{
  "n_layer": 9,
  "d_model": 256,
  "n_head": 4,
  "n_kv_head": 2,
  "head_dim": 64,
  "d_mlp": 1024,
  "vocab_size": 1024,
  "activation": "swiglu",
  "norm": "rmsnorm",
  "norm_place": "pre",
  "norm_eps": 1e-06,
  "positions": "rope",
  "rope_base": 10000.0,
  "rope_fraction": 0.5,
  "qk_norm": false,
  "attn_scale": 0.125,
  "bias": "qkv",
  "tie_embeddings": false,
  "parallel_block": false,
  "init": "uniform",
  "init_std_qkv": 0.0369,
  "init_std_o": 0.0369,
  "init_std_up": 0.0369,
  "init_std_down": 0.0184,
  "optimizer": "muon_variant",
  "lr": 0.00686,
  "lr_mult_o": 2.0,
  "beta1": 0.9,
  "lr_head": 0.012,
  "grad_clip": 2.0,
  "warmup_steps": 200,
  "schedule": "wsd",
  "decay_fraction": 0.551,
  "decay_shape": "pow",
  "final_lr_fraction": 0.0,
  "batch_tokens": 65536,
  "seq_len": 1024,
  "doc_mask": true,
  "train_tokens": 363700000,
  "steps": 5550,
  "dataset": "wikipedia_en"
}
MLP neurons of a small language model. Each row is named by its layer, matrix (down: output weights) and neuron, and shows model dimensions 16-111. Each number is 128 + 24 x the weight over its row's rms, rounded and kept within 0 to 255. A neuron's up and down rows have the sign that makes its largest values positive.
Before each neuron's rows, "fires before" lists the tokens most often just after its 100 highest values on Wikipedia text that the model never trained on.

fires before: "\n", "el"
L3.down1023 [162 189 120 133 124 127 119 118 156 166 111 117 176 139 128 141 144 145  96 141 146 181 139 153 105 148 144 138  73 117 100 115 131 110 127 144 130 122 143 139  87 126 152 134 137 137 133 119 110 153 129 108 162 148 136 133 148 138 118 127  96 138  82 120 144 113 146  97 145  69  88 161 114 101 153  64 111 177 138 112 116 144 137 109  66 165 135 116 108 115 146 108 116  89 107 109]

fires before: "bum", "ong", "oup", "ound", "m", "le"
L3.down443 [134 126  87 161 131 122 146 126 119 165 133 112 136 155 124 131 153 128 121  86 141 144 101 133 105 111 140 127 129  93 139 100 136 114 118 130 122 104 135 133 109 138 125 100 152 130 139 104 114 119 100 141 137  74 108  84 131 104 105 127 148  86 125 108 177 105 137 149 145  90 101 185 133 132 113 154 140 101  93 121 159 122 111  95 114 109 110 171 139 117 127 162 173  78 129 164]

fires before: "t", "m", "ound", "r", "ch"
L3.down593 [101  80 164 120  99 143 109 107 109  98 113 135 118 168 127 147 104 152 133 116 113 114 108 133 126  98 179 103 144 156 134  76  88 107 105 119 140 101  89 125 136  93 192 146 130 103 109 170 157 167 159 113 168 170  99 109 111 153  74 140 121 118 131 107  88 110 148 140 120 115 102 150 114 149 167 137 149  94 146  95 157 110 163 142 111 131 123 141 120 103  82 101 127 149 112 145]

fires before: "\n", " ", " 0", " |", " 4"
L4.down1011 [138 125 105 116 135  93 177 104 182 109 139 147 104 144 157 131 138 147 125  82  91 134 127 113 144 137 139 109 118 201 151 181 147 115  97 110 126 133 141 149 116 125 126 159 164 161 117 146 142 136 103 103 156 104 138 138 159 124 140 118 104 126 141 143 115 103 103 122 141  92 119 158 111 120 126 120 111 136 165 111 139  72 166 131 130 135  98 131 129 156 126 167  85 137 122 148]

fires before: "ult", "ear", "p", "er", "erv"
L4.down788 [124 147  92 174 137 146  85  97 130 135 106 104 128 142 122 115 122 102 175 129 139 114 183 133 140 144 134 153 156  83 134 111 142 148 137 117 105 162 112 146 127 144 121 139 160 135 168 155 116 116 109 137 111  91 115 147 145 140 166 145 129 126 169 118 129 108 106 107 156 121 147 151 123 124  94 137 119 146 108 111 167 144 111 130 129 125  96  84  99 147  77 190 144 117 120 131]

fires before: "-", "\n"
L3.down857 [165 141 163 122 142 117 131 105 150 148 139 113 127 115 119 149 185 179 114 108 110 137 104 117 103 133 147 131 154 111 113  98 116 100 145 141 108 145  74 173 135 124 147 121 118 153 125 146 146  78 116 146 118 111  97  88 178 114 134 149  97 162 163 153 120 112 158 129 127 140 112 130 129  89 143 113 133 127 160  89 132 152 167 117 109 124 154 103  94 122 114 125 102 133  99  96]

fires before: "\n", " ", " 0", " 5"
L3.down27 [146 104 169 120 118  90 114  86 130 115 159 148 134  98 142 100  83 126 104  96 118 147 122 131 114 121 141 109  97 161 138 142 136 102 131 105 163  95 134 134  97 130  96 130 143 106  94 113 129 168 109 116 106 154 175 104 156 151  72 109  87 134 152 134 123 139 179 151 129 137 178 124 102 110  98 142  94 164 156 130  99 111 125 111 113 143 149 117 157  95 118 124 124 141 127 113]

fires before: "\n", "ad", "ren", "ic", "-"
L3.down780 [145 133 119 147 149 127  95 163 169 112 109 122 135  86 152 148 119 144 103 140 141 119 134 138 186 132 149 131 128 135 149 106 171 165 130 143 122 154 135 124  72 117  89 125 134  88 167 123 161  81  93 114 124 122 132 133 155  77  70  90 116 142 155 118 122 137 122 113 103 132 129 149 135 137  84 140  99 131 136  97 137 128 161 175 108 163 124  79 107 118 151 133 151 152  82 130]

fires before: "\n", "ing", " |", "ed"
L3.down256 [145 120 114 112 165 120 128 126 112 108 132 129 124  99 153 154 117 184 128 130 106 159 131 110 129 113 120 126 146 104 129 139 115  55 122 120 125 140 128 106  99 134 153 102  80 108 120 110 158  86 130  91 133 100 119 141 117 154 139 123 123 175 116  82 119 110 146 121 103 150 133 176 156 137 135 117 116 147 122 136 141 131 132 139  83 107 166 143 112 172 128 133  86 124 127 111]

fires before: "==", "===", "The", "A", "S", "|"
L3.down810 [113 115 114 176  80 105 145 142 115 126 125 151 133 137 117 123 135 117 142  97  84 132 128  94 104 140 117 117 122  95 130 116 112 121  94 123 154 149  73 127 108 167  88 169 125 123 153 122 140 138  87 139 138 128 133 134 189 117 129 170 151 115 123 112 170  98  98 140 134 123 123 130 139  98 152 109  96 113 127 107 148 148 105 112 127 124 129 153 151 105 156  87 169 128 155 118]

fires before: "==", "===", "The", "M"
L4.down2 [131 126 145 105 125 136 145 127 173 140 123 121 125 153 118 117 127 106 109  89 151 156 119 139 126 114 141 129 110 114 116  71 161 117 101 122 124 135 156 124 141 110 130 128 137  88  95 144 152 129 118 102 129 131 114 157 160 101  99 139  93  85 108 122 150 107 134 121 125 128 168 132 131 142 131 131 135 135 139 162 102 105  74 137 135 111  99 161 132 142 113 129 153 129 117 141]

fires before: "-", "\n", "ess", "|"
L3.down606 [167 161 171 131 137 158 116 117 126 134 130 129 108 125 129  96 119 150 124 131 143 137 127 145 135 133 158 140 112 114 108 144 119 125 112  89 133 133 113 147 120 112 124 111  54 116 121 114 104 131 139 131 115 155  95 112 117 175 101 142 114  91  90 130 135 152 171 146 121 118 119 144 152 147 159 112  95 131 136 175 139 111 114 121  85 126 138 168 110 184 160 161 123 130 164 105]

fires before: "0", "7", "5", "9", "8", "st"
L3.down720 [150 116 123 111 102  91 155 147  97 170 121  97 119 143 144 126 132 111 150 147 158 140  85 114 129  95 144 127 186 114 164 139  79 132  95 151 108 100 161  79 115 140 150 127 150 102 135 124 132 149 118 109 132 147 108 107 121 157 156 131 125 146 121 134 117 130  95 122 108 126 143 131 129 183 125  86 120 106 144 137 130 142 128 107 178  53 142 100 171 134 149 122 126 138 122 126]

fires before: "ing", "ed", "s", "rib", "er", "o"
L4.down684 [151  93 101 125 157 142 108 137 148 110 162 126 102  66  61 117  93 161 106 133  91 101 115  89 131 134 131 115 164 117 133  85  92 133 129 103 136 116 125 126 140 102 118 133 112 127  90 131 153 115 142 138 107 115 102 147 123 155 118  99 165 106 117 119 157 135 140 109 165 103 106 195 184 175 133 115 130 108 131 154 118 110 133  78 102 111 153 147 133 127  81 126 101 165 133 116]

fires before: "m", "b", "ent", "p", "ed"
L4.down517 [121 107 142 109 110 137 146 135 120 109 164 116 194 115 126  97 102 121 116 137 133 128 106  72 147 114 159 117 131 100 118  96 193 127 143 148 160  79 141 164 132 139 129 149 126 110 178 128  91  90 134 104 137 112 122 107 148 114 106 151  98 179 130  70 136  89 157 116 107 127 115 165 118 156  98 102 137  93 133 145 151 134  82 135 117 129 133 140 142  99 129 121 144 102 111 106]

fires before: "p", "m", "port", "b", "f", "mer"
L4.down681 [152  52 145 128 162 120 110 170 173 106 120 124 133 131 121 108 159 105  98 123 121 112 143 131 136 173 156  86 120  84 115  96 120 157 153 134 167 147 152 129 148 114 153  91 103 115 168 131  93 138 184 162 149 141 141  81 167 104 117  97  83 122 153 121 149  78 160 110 150 108 102 122 153 136  90 126 121 154 137 157 121 155 116 102 116 147 139 101 128 149  98 115 142 107 139 141]

fires before: "c", "ord", "og", "ab", "p"
L3.down735 [136 129 146 144 162  97 123 127 129 122  91 108 108  83  87 125 135 130 142  55 126 118 122 113 109  98 144  96 136 139 107  83 133 147 170 142 124 149 121 140 115 117  94 155 120 142 109 142 138 123 116 192 148 133 128 139 138 120 142 148 129 150  97  96 182  94 127 164  98 141 107 112 165  90 157 124 112 151 148 115 147 125 153 134 185 148 132 115 126  61 129 124 107 191 112 138]

fires before: "\n", " |", " 0", ":", " 2", " a"
L4.down698 [146 131  97 123 140 136 154 174  92 143 135  93 130 116 116  89 153 139 121 150 121 115 106 128 111 169 100 109 100 121 134 154 131 117 117 113 152 135 146 135 142 113 137 125 139 167 129 133 178 127 155 158 144 136 108 173 121 107 127  82 152 121 126 124 100 136 148 148 148 180 130 117 134 157 155 117 145 107 119 168 113 175 129 135 118 114 134 130  87 110 118 208 136 115  81 146]

fires before: "\n", "5", "st", "9", "0"
L3.down262 [122 106 144 136 113 117 166 116 136 168 138  82 140 145 115 126 131 146 115  86 120 157  93 100 157 155 131 120 150 112 108 122 140 114 140 129 135  84  89 140 135 129 139 135 118 126  88 121 132 126 119 184 125 118 112 103 107 152 139 158 154 104 135  95 117 136 111 155 109  91 126 141 124 167 116 142 132 150 135 163 133 106 128 144 121 144 119  94  94 111 158 117 123  85 124 160]

fires before: " the", "ing", " of", " a"
L4.down394 [124  77 152 115  97 111 112 127  94 104 101 132 128 155 116 136  91 102 113 113 145 132 145 145  95 129 127 134  92 140 137 166  43 144 142 133 113 150 126  79 122 168 153 120 163 143 137 116 104  96 144 129 167 126 140 137 124 169 144 140  89 147 186 133 156 158 195 126 137 104 118 156 128 147 120 171 113 152  88 119 134 114 166 143 127 105 125 111 129 100 146 127 136 122 152 127]

fires before: "ory", "or", "e", "\n", "ing", "our"
L4.down703 [153 103 191 123 142 133 134  91 103 114 111 127 105 135 134 137 125  97 134 127 145 102 130 144 147  71 108 168 163  88 122 156 125 132 125 138 111 110 116 134 138 139 144 145 132 149  89 134 154 152 144 162 136 166 112 186 142 140 135 143 108 156 125 140 106 105 130  86 132 107 155 117 159 166 139 138 103 102 164 125 122 108 140 138 120 163 162 125  80  97 106 111 119 146 120 127]

fires before: "7", "9", "8", "00", "3", "1"
L3.down842 [111 163 145  86 118 130 131  91  95  92 140 137 144 119 131 110  87 145 134 105 100 161  90  93 158  94 124 151 104  72 102 123 159 135 149 144 101 186  98 141 140 183 155 149 109 116  97 109 157 118 147 140 126 122 152 129 149 106 145 146 129 144 162 122 153 172 141 125 147 107 135 158  82 181 125 137 101  94 134 138 120 119 152 135 133 117 161 136 101  83 116 126 149 132 122 151]

fires before: ".", ",", "N", " to", " and", " after"
L3.down112 [149 199 147 130 131 127 118 131 142 120 141 196 153 101 130 139 155 171 117 122 136 146 177 170 116 116  80 101 103  72 138 145 162  97 136 148 107  98 155 111 142 121 115 142 112 120 100 142 116 134 112 123  92 125 118 113 129  89 126 120 146 132  59 117 106 141 140 146 109  93 152 131 133 118 139 137 121 135 152 170 166 126 112 148 151 127 127 121 135 126 107 131 130 128 140 140]

fires before: "est", "v", "f", "duc", "gr", "p"
L3.down768 [107  49 118 121 105 145 139 121 119 126 146 176  78 116 133 146 130 151 130 145 138 120 101 102 119 135 148 121 135 133 117  98 122 136 112  93 171 141 146 173 156 197 116 147 140 150 143 120 147 127 171 121 182 143 125 129 102 147 138  88 100  86 149 164 101 110 137 151 162 123 144 115 130 152 111 114 123 104 134  99 168 101 139  91 129 144 140  75 144 186 135 117 130 104 145 115]

fires before: " |", "00", "ur", "up"
L3.down829 [131 160 122 104 162 138 115 103 103 137 106 141 115 124 152 141 158 120 125  85 117 137 125 147 113  64 142 134 127 127 110 146 159 133 150 122 119 156 147 141  95 118 114 142 175 169  87 109 149 148 134 156 123 187 156 131 133 133 157 149 121 152 138 112 132 145  99 158  91 153 151 143 114 122 173 134 127 115 150 142 124 124 150 137 137 122 122 128 155  80 138 176 125 119 114 131]

fires before: "\n", "ment", "y", "ic", " |", "ing"
L3.down741 [155 132 122 118 143 128 129 115 108 142 130 114  96 176 108 172  94 126  95 148 125 123 133 129 108 123 153 168 112 109 128  94 125 126 106 115  98  99  94  81 151 110 116 127 105 151 129 132 166 103 128 106 126 140 157 185 120 145 150 122 140 144 100 130 156 110 136  92 148 134 118 147  90 120 117  55  91 102 118 143 115  96 131 104  88 124 114 141 171 159 122 127 130 122 104  99]

fires before: "d", "v", "m", "j", "st"
L3.down173 [ 86  66 170 130 121 106 141 108 115 167 151 105 108 171 167 112 133 151 119 127  89 139 164 110 130 100 195 126 145 134 101 109 122 114 182 117 113 141  93 121  98 107 156 125  97 155 116 165 134 119 143 149  92 135 130 182 123 139 129  91 165 131 139 138 120 104 142 159 130 150  69 145 112 177 117 120 172  95 133 132 126 142 108 117 116 140 122 133  92 135 145 114 124 165 157 137]

fires before: "-", "\n", ":", "{"
L3.down305 [109  56 170 138 114 167 125  93 111 139 142 172 149 135  77 135 142 153  98 145 161 115 143 121 138 139 132  95  97 137 149 102 102 125 122 118 116 135 154 122 104 111 120 113 138 110 163 115 112  81  52 155 115 134 145 145 147 154 165 142 114  97 122 106 174 141  95 132 107 135 114 134 129 153  90  90 147 102 122 120 108 110 132 162 140 131 132  92  91 147  95 114 110 132 133 102]

fires before: "ition", "s", "ed", "it", "um"
L3.down531 [101  69 104 109 161 139 122 136 138 116 125 131 105 175 143 123 100  77 115 138 115 128 155 163 148 131 126 178 149 139 155 110 139 163 134 106 143  95 136 106  75 125 126 128  92  99 141 150 140 116 172  92 100 126 144  93 134 168 163 153 107 155 135 114 148 128 174 150 140 143 134 133 112  69 134 128 148 130 108 135 130 152 142  85 134 148 109 136 147 100  86 152 136  82 149 154]

fires before: "ing", "ed", "ar", "e", "ut", "le"
L3.down495 [161 148 155 128 141 131 134 124 124 106 119 143 137 105 158 124 107 142 107 124 176 146 131 103 119 148 157  91 122 130 138 158 146 123 138 109 152 107  85 126 100 134 113 116  97  96 147 122 168 142  89 125 142 131 128 149 122 103 152 180 150 125 100 135 135 128 157 203 161 159 121 157 115 127  92 135 125 139 182 152 140 115 155 166 149 131 119 128 129 168 122 102 142 112 102  75]

fires before: "-", "\n"
L4.down728 [167 117 183 117 176 114 146  92 146 103 139  96 128 121 131 125 104 105 132  76 128 146 137 155 172 164 119 126 154  90 114 116 140 128 139 160 102  53 141 157 107 156 116 122 124 131 140 120 127  95 133 150  96 127 144 137 133 133  99 116 123 162 111 119 122 159 147 132 116 111 127 147 146 106  98 134 129 116 128 129 118 145 147 153 131 109 105 131 108 117 131 150 110  99 112 113]

fires before: ",", ".", ")", "\n", "),"
L3.down662 [182 120 137 157 140 124 106 125 185 116 133 160  69 156 121 127  83  99 162 102 128 129 152 111 155 122  94 110 106 127 125 158 104 126 106 115 150 172 130 130  91 138 127 130  99  91 145 152  99 146 116 144 156  94 111  92 125 157 121 152 150 118 162 107 115 164 165 115 153 145 159 129 124 146 126 171 127 148 149 109 155 139 122  93 109 125 162 118 116 118 131 149  81 110 182 124]

fires before: "\n"
L3.down896 [171 124 142 109 103 129 153 120 121  88 110  86 115 129  77 134 126 148 141 115  76 104 146 163 119 152 149 110 145 132 135 201 132 103 107 134 142 138 126 121 165  95 147 152  89  95 128 118 107 121 131 161 165 135 166 140 123 101 129 113 155 150 134 152 162 151 205 108  94 120 186 136 142 129 142 123 175 139 172 156 158 122 106 129 122 181 106 137  99 130 110 150 119 127 149 128]

fires before: "n", "ical", "ist", "ch", "ic", "y"
L3.down276 [111 115 157 141 169 115 119 136 123 161 144  87 141 155 139 134 118 133 138 109 164 100 153 146 145 119  75 124 135 114 116  94 146 137 107 131 150 106 110  96 126 124  81 113 118 109 138  87 121 134 140 155 120 156 137 130 142 159 159 152 144 140 143 154 112 115 176 124 151  91 144 103 134 151 107 134 112 133 116 121 140 144 126  68 107 107 150 133 140 165  73  96 136 105 130 145]

fires before: "e", "ear", "et", "ill", "ing", "in"
L3.down860 [126 127 166 140 118 135 106 111  98 102  84  91 133 152 148 120 112 123 138  90 120 164 144  87 176 136 166  70  87 117 153 142 144 115 169 101 166 135 149 132  93 134 157 106 139 130 121 111  87 102  98 178  99  88 117 157 130 128 166 132 116 133 112 106  97 135 130 128 154 136 126 132 165 100 134 140 123 126 159 139 113 111 129 137 159 137 119 134 130  90 147 143 138 141 141 164]

fires before: "ord", "og", "-", "ach", "===", "."
L3.down225 [107 105 200 149 102 153 112 147 102 151  97 133 143 105  75 123 136 131 131 121 171 107  99 112 114 143 177 139 136 136 127  76 135 131 124 134 119 115 129 125 139 126  76 151  95 125  98 130 127 112 123 165 127 142 137 125 147 126 119 126 151 134 159  98  68 151  94 139 130 135 111 167 129 136 192 101 138 155 179 137 135 123 169 103 139 130 100 147 156 134 131 148 114 105 164 116]

fires before: "8", " |", "7", ".", "5", "6"
L3.down554 [110 108 146 134 107 129 106 132  99 129 141 117  98 154 111 134 151 125 162 104 149 145 112 156 121 114 172 157  84 167 196 134 142  89 137 143 120 167  70 114 183 125 112 175 117  86 114  99 161 135 101 168  99 120 131  75 118  92 150 136 149 172 116 131 112 147 125 108 127  99 140 154  83 122 129 131 102 121 158 157 106 151 121 111 128 136 154  81 147 124 136 112 151  79 169 145]

fires before: "\n"
L4.down855 [134 176 114 117  97 114 166 147 119  99  92 112 147  85 122 149 141 162 121 121 137  99 160  99 147 149 162 148 101 113 138 167 121  80 113 156 151 140 142 104 147 124 139 120 112  99 166 129 208 104  89 124 149  99 125 149 172 150 134 107 148 148 102 134 112 152 155 112 163 120 111 140 157 165 177 164 138 143 102 188 129 112  99 130 118 134 142 124 148 138 143 124 129  95 116 112]

fires before: "ist", "y", "t", "ical", "m", "ch"
L3.down183 [ 90 136  98 139 176 126 133 125  90 102 113 133 149 122 114 120  97 145 143 136 162  97 152 146 127  86 155 127 142 121  76  87 139 132  86 160 129  98 124  66 118 131  86 147 114 114 113 129 178 147 130 106 133 135 110  99 133 137 147 149 141  91 117 102 144 169 158 112 123 104 139 151 123 152 133 118  77 107 128 141 146 105 134 130  82 141 108 154 116 136 147  86 155 171 160 127]

fires before: "-", "\n", " a", " the", " s"
L4.down601 [156 142 115  76 140 141 145 130 151 122 133 100 110 132 124 119 161 144 147 100 120  99 132 127 130 162 128 141 118 100 164 126 165 137 146 134  84 117 115 143 123 103 113 149 158 164 154  91 170  69 161 168 103  95 106  98 113 163 137 150  95 147 136 121 108 134 138 168 131 154 135  90 118 163 139 153 145 129 107 146 113 187 138 144 137 133  81  99 125 167 111 124 116 144  97 128]

fires before: ".", ",", " and", " to", " L"
L3.down898 [157 108 170 126  86 141 118 140 117 113 164 162 121  95 145 161  91 127 168  89 153 141 103 122  80 108  85 132  93 119 118 179 126 112 143 185 105 143 129 119 125 112  84 127 154 107 117 121 168 103 130 114 132 136 121 116 175 138 142 132 109 127  85 137 138 187 162 113 150 106 175 130 147 122 117 184 112 157 161 104 108 123 188 113 141 104 122 126 107 126 152 134 114 114  84  97]

fires before: "ation", "ed", ",", "al", "a", " to"
L3.down788 [115 142 106 110 109  78 162 145 123  97 144 177 138 146 144 106 148 125 133  77 133 132 167 116  90  98 130 115 130 101  55 156 104  92 129 159 135 156  82 100 186  54 105 129 172 101 167 123 119 112 124 123 143 138  96 119 132 142 129 113 117 152 125 156  95 141 113 132 141 164 124 135 136 100 122 164 122 154 149 171 160 116 149 111  91 144 164  74 119  88 147 148 128 156 127 126]

fires before: " |", "==", " ==", " ", "\n"
L3.down444 [166  98 130 133 102 139 125 166 139 126 128 143 130 112 140 141 179 192 128 148 109 138 129 147 175 149 167 121 166 153  97 132 128 128 109 144 153  70  98 142 104  89 142 132 147 156 125 159 117 115 147 148 102  89 124 104 141 109 108 123  94 152  84 103 113 126 140 140 165 112 132  91  57 145 122 148 121 118  93 147 150 113 135 138 131 129 140 101 150 104 175 128 116 145 103 138]

fires before: "ed", "ation", "ing", "b", "ent"
L3.down859 [ 86 118 169 156 124 148 115 115 144 122 125 145 111 127 104 118 128 146 155  90 179 130 105  98 117  96 156 132 134 140 109 157 176 144  93 128 134 120  78 140 143 164 125 140 116 122 105 120 124 137 104 125 119 116 160 133 138 117  88 171 108 141 139 131 118 110 136 160 113 111 137 126  90 114 117 139 122 124 112 167 117 107 136 157 129 174 175  80  83 113 134 105  86 171  93 120]

fires before: "ig", "il", "8", "in", "6"
L4.down333 [155 109 132 122  85 130  94 103 152 109 109 108 137 123 146 114 135 114 124 131 151 129 143  95 121  97 153 109 100 128 137  95 140  82  92 163 140 137 161  98 109 171 134 124 179 141 118 160 157 105 142 131 120 163 152 101 121 123 111 171  52 141 122 176 140 150 130  86 139 129  80 142 126 139 153 130 173 111 149 121 126 136 151 128 159 109 120 110 179 122 122 171 135 160  95 147]

fires before: " the", " a", " an", " pl"
L3.down490 [134 156 164 132 142 142 129 119  92  94 145  69 150 155 118 102  95 143 100 138 137 151 122 164 114 211  94 107 121 125 164 101 109 145 120 158 134 103 120 145 129 125 125 134 140 128 138  87 149 129 119 110 122 156 101 147 109 105 131 142 145 155 152 113 136 133 145  93 154 129  88 105 131 120 146 144 136 120  41 107 124  93 133  93 130 125 104 133 150 131 160 144 113 114 121 112]

fires before: "il", "ce", "in", "ct"
L3.down361 [130  90  82 117  82 110  86 165 158 119 154  90 127 129 149 113 102 144 107 150 141 140 133 127  84 127 151 104 147 130 125 136 162 136  91 144 102 154 150 146 144 176  97 103 137 142 114 135 121 119 122 120  91 131 110 103 109 141 118 157 110 159 107 120  73 121 109 138 114 178 116 124 137  95  72 100 135 126 126 131 147 144 194 109 129 114 132 107 160 123 148 120 141 128 121  83]

fires before: "d", "v", "er", "ro", "l", "ear"
L3.down241 [102  97  85 116 138 133 131  90 114 102 134 139 146 128 156 108 140 118 135 170 170 123 112 143 146 120 148 147 125 127 107  55 108 125 180 156 107 162 111 133 155 158 130 154  72 143 111 163 127 118 170 149 117 106 109 122 139 128 116 106 136 140 181  71  88  87 119 119 110 148 130 104 136 144 116 108 140 149 142 134 109 103 134 141 156 112 119  92  90 180 123  95 110 143 175 105]

fires before: "\n", "ed", " (", "ing"
L3.down745 [113 164 132 160 135 102 156 134 155 131 141 111 135 101 133 154 128 201 120  92 140  99 121 130 161  99 150 119  86 141  92 137 153 143 148 117 122 100 100 160  83 119 138 121 163  99 111 110 139 130 128 133 146 160 104 171 128 153 127 150 100 124 117  98 124 115 106 160 118 122 132 144 112 106 117  82 150 106 135 122 115 136 114 129 137 122  86 128 174 104 138 132 135 166 104 116]

fires before: " |", "00", ".", "\n"
L4.down5 [ 99 115 108 146 167  94 136 125 130 118 131 116  91 114 132 124 182 129 132 112 115 113 116 133 116  96 129 105 114 126 104 103 151 117 148 119  68  99 139 118 119 115 119 139 101 124 154 106 129 164  96 140 115 131 142 108 153 164 116 125 125 159  86 150 145 149 120 146 140  90 152 128 104 115 143 151 124  87 159 128 124 152 137 122 112 137  86 102 153 140 170 165 140 131 125 160]

fires before: "ly", "er", "ire", "ine", "l", "n"
L3.down1 [150 116 122 120 131 149 175  82 119 125 110 110 127 132 158 147 109 135  81 159 173  65 137 122 113 139 122 110 172 130  95 126  92 114 131 160 166 134 136 119 129 106 107 123 111 127 127 107 110 159 119 159 145 133 126 103 127  88 133  95 127 134 130 109 113  74 143 151  96 116 141  98 120 100 104 105  78 144 140 155 115 142 124 108 130 120 108 112 106 133 106 144 118  99 144 108]

fires before: ",", ".", "9", "1", "0,", "6"
L3.down774 [130 106 128 147  97 109 126 118 105 147 134 145 152 119 128 114 128  80 131  77 126 164 138 143 142 122 111 135 109 140 123 104 134 119 146 154 105  92 112 128 150  83 167 149 105 135 132 106 138 147 145 145 108 137 157 150 132 123 128 148 149 153 115 108 149 158 155 125 106 157 138 171 167 149 123 126 104 140 153 108 143 117 210 100 180 139 100 137 116 135 102  73 141 136 118 116]

fires before: "own", "ow", "ot", "ock", "i"
L3.down454 [183 149 154 117 146 166 136 119 112 150 162 146 132  99 150 107 123 164  96 136 117 117 128 155  86 138 146 109 144 148  90 109 148 127 151  57 121  90 148 135 171 110 114 117 141 113 113 122 121 113 115 147 133 126 140  95 137  97 120  77 170 124 154 141 181 112 128  81 124 120 178 119 124 124 156 126  99 132 115 134 155 113  89 130  65 119 127 132  84 142 122 122 139 111 138 118]

fires before: "-", "bum", "\n", "ong"
L3.down5 [135 120 111 165 151 140 125 117 103 126 141 115 122 104 102 136 112  92 132  98 101 120 109 132 105 102 158 143 155 114 140 112 135 130 142  99 173 118 139 163 125 125 120 119 134 130  95  78  99 132 145  97 156 129 106  97 146 154 121  92 123 127 174 134 118 125 183 148 127 100 127 125 143 195 125  98 117 116  85 150 130 136 141 104 138 174 136 161 172 163 112 130 174  87 165 114]

fires before: ":", "ing", "ed", "ball", "-", "4"
L3.down688 [113 100 125 140 159 118 138 115 141 191 134 156 145 149 108 103 129  90 118 135 137  77 161  89 123 141 142 109 124  85 140 152 119 132 115  99 113 139 120 120 107 152 127 133 146  76  84  99 148 128 101 119 153 135 160 102 163 130 108 120 121 144 132 122 123 114 115 141 132 166 149 113 142 110 123 101 122 139 136 121 168 104 177 132 170 120 100 140 135 150 141 107  98  72 104 160]

fires before: "\n", " ", " 0"
L4.down326 [ 61 128 106 135 108 144 162  69 142 123 148 159 159  98 111  93 100 104 138 105 107 104 108 152 169 112 114 113  95 167 118 142 134 111 137 125 126 138  86 119  92 110  87 131 151 134 124 136 145 114 165 120 168 138  96  90 140 114  91 116 159 166 156 114 110 137  92 129 126 149 125  97 156 104 154 104 123  95 161 133  70 112 137 114 146 111 124 120 147 117 119 160 127 120  80 138]

fires before: "===", "==", "|", "S", "=", "The"
L3.down429 [114 125 158 148 151 145 133 186 140 119 140 141 113 132  79 104 129 141 101 104  95 164 137 125 116  66 143 116  88 117 102 169 179 116  88 158 159 128 161 157 122 129 112 158 111 130 122 129 141 121  94 151 116 149 162 129 170 151 115 113 114 110 120 139 138  90 102  85 154 127 140 143  94 133 131 110 127 148 110  80 148  98  67  77 159 132 121 119 142 144 167 116 130  74 145 108]

fires before: "\n"
L3.down184 [141 147 154  96 128 142 131 178  77 115 127 128  90 178 172 155 126 181 127  74 104 115 104 157 125 125 115 130  93 137 168 157  93 132 114 124 105 139 142 138 115 109 152 171 137 119  97 129 138 171 111 108 106 129 130 119 138 127 130 160 106 151 152 115 127 145 144 146  94 101 167 174 143 113 129 185 170 121 146 136 137 124 141 148 107 154 120 135 139 142 150 111 135 116 155 129]

fires before: "d", "v", "m", "am", "x"
L3.down959 [101 145 158 139 128 105 119  76 109 127  85 138 154  90 121 131 154 121 164 131 131  90 151 121 139 110 132 173 143 157 139 108 134 119 126 136 107 129 105 104  96 123 154  94  96 123 135 121 150  99 118 131 144 140 101 144 179 107 141 111 133 190 114 110 118 136 118 102 115 127 122 123 155 200 125 143  96 115 144 117  69 119 101 150 114 136 149 162 114 113 102 117 113  94 134 129]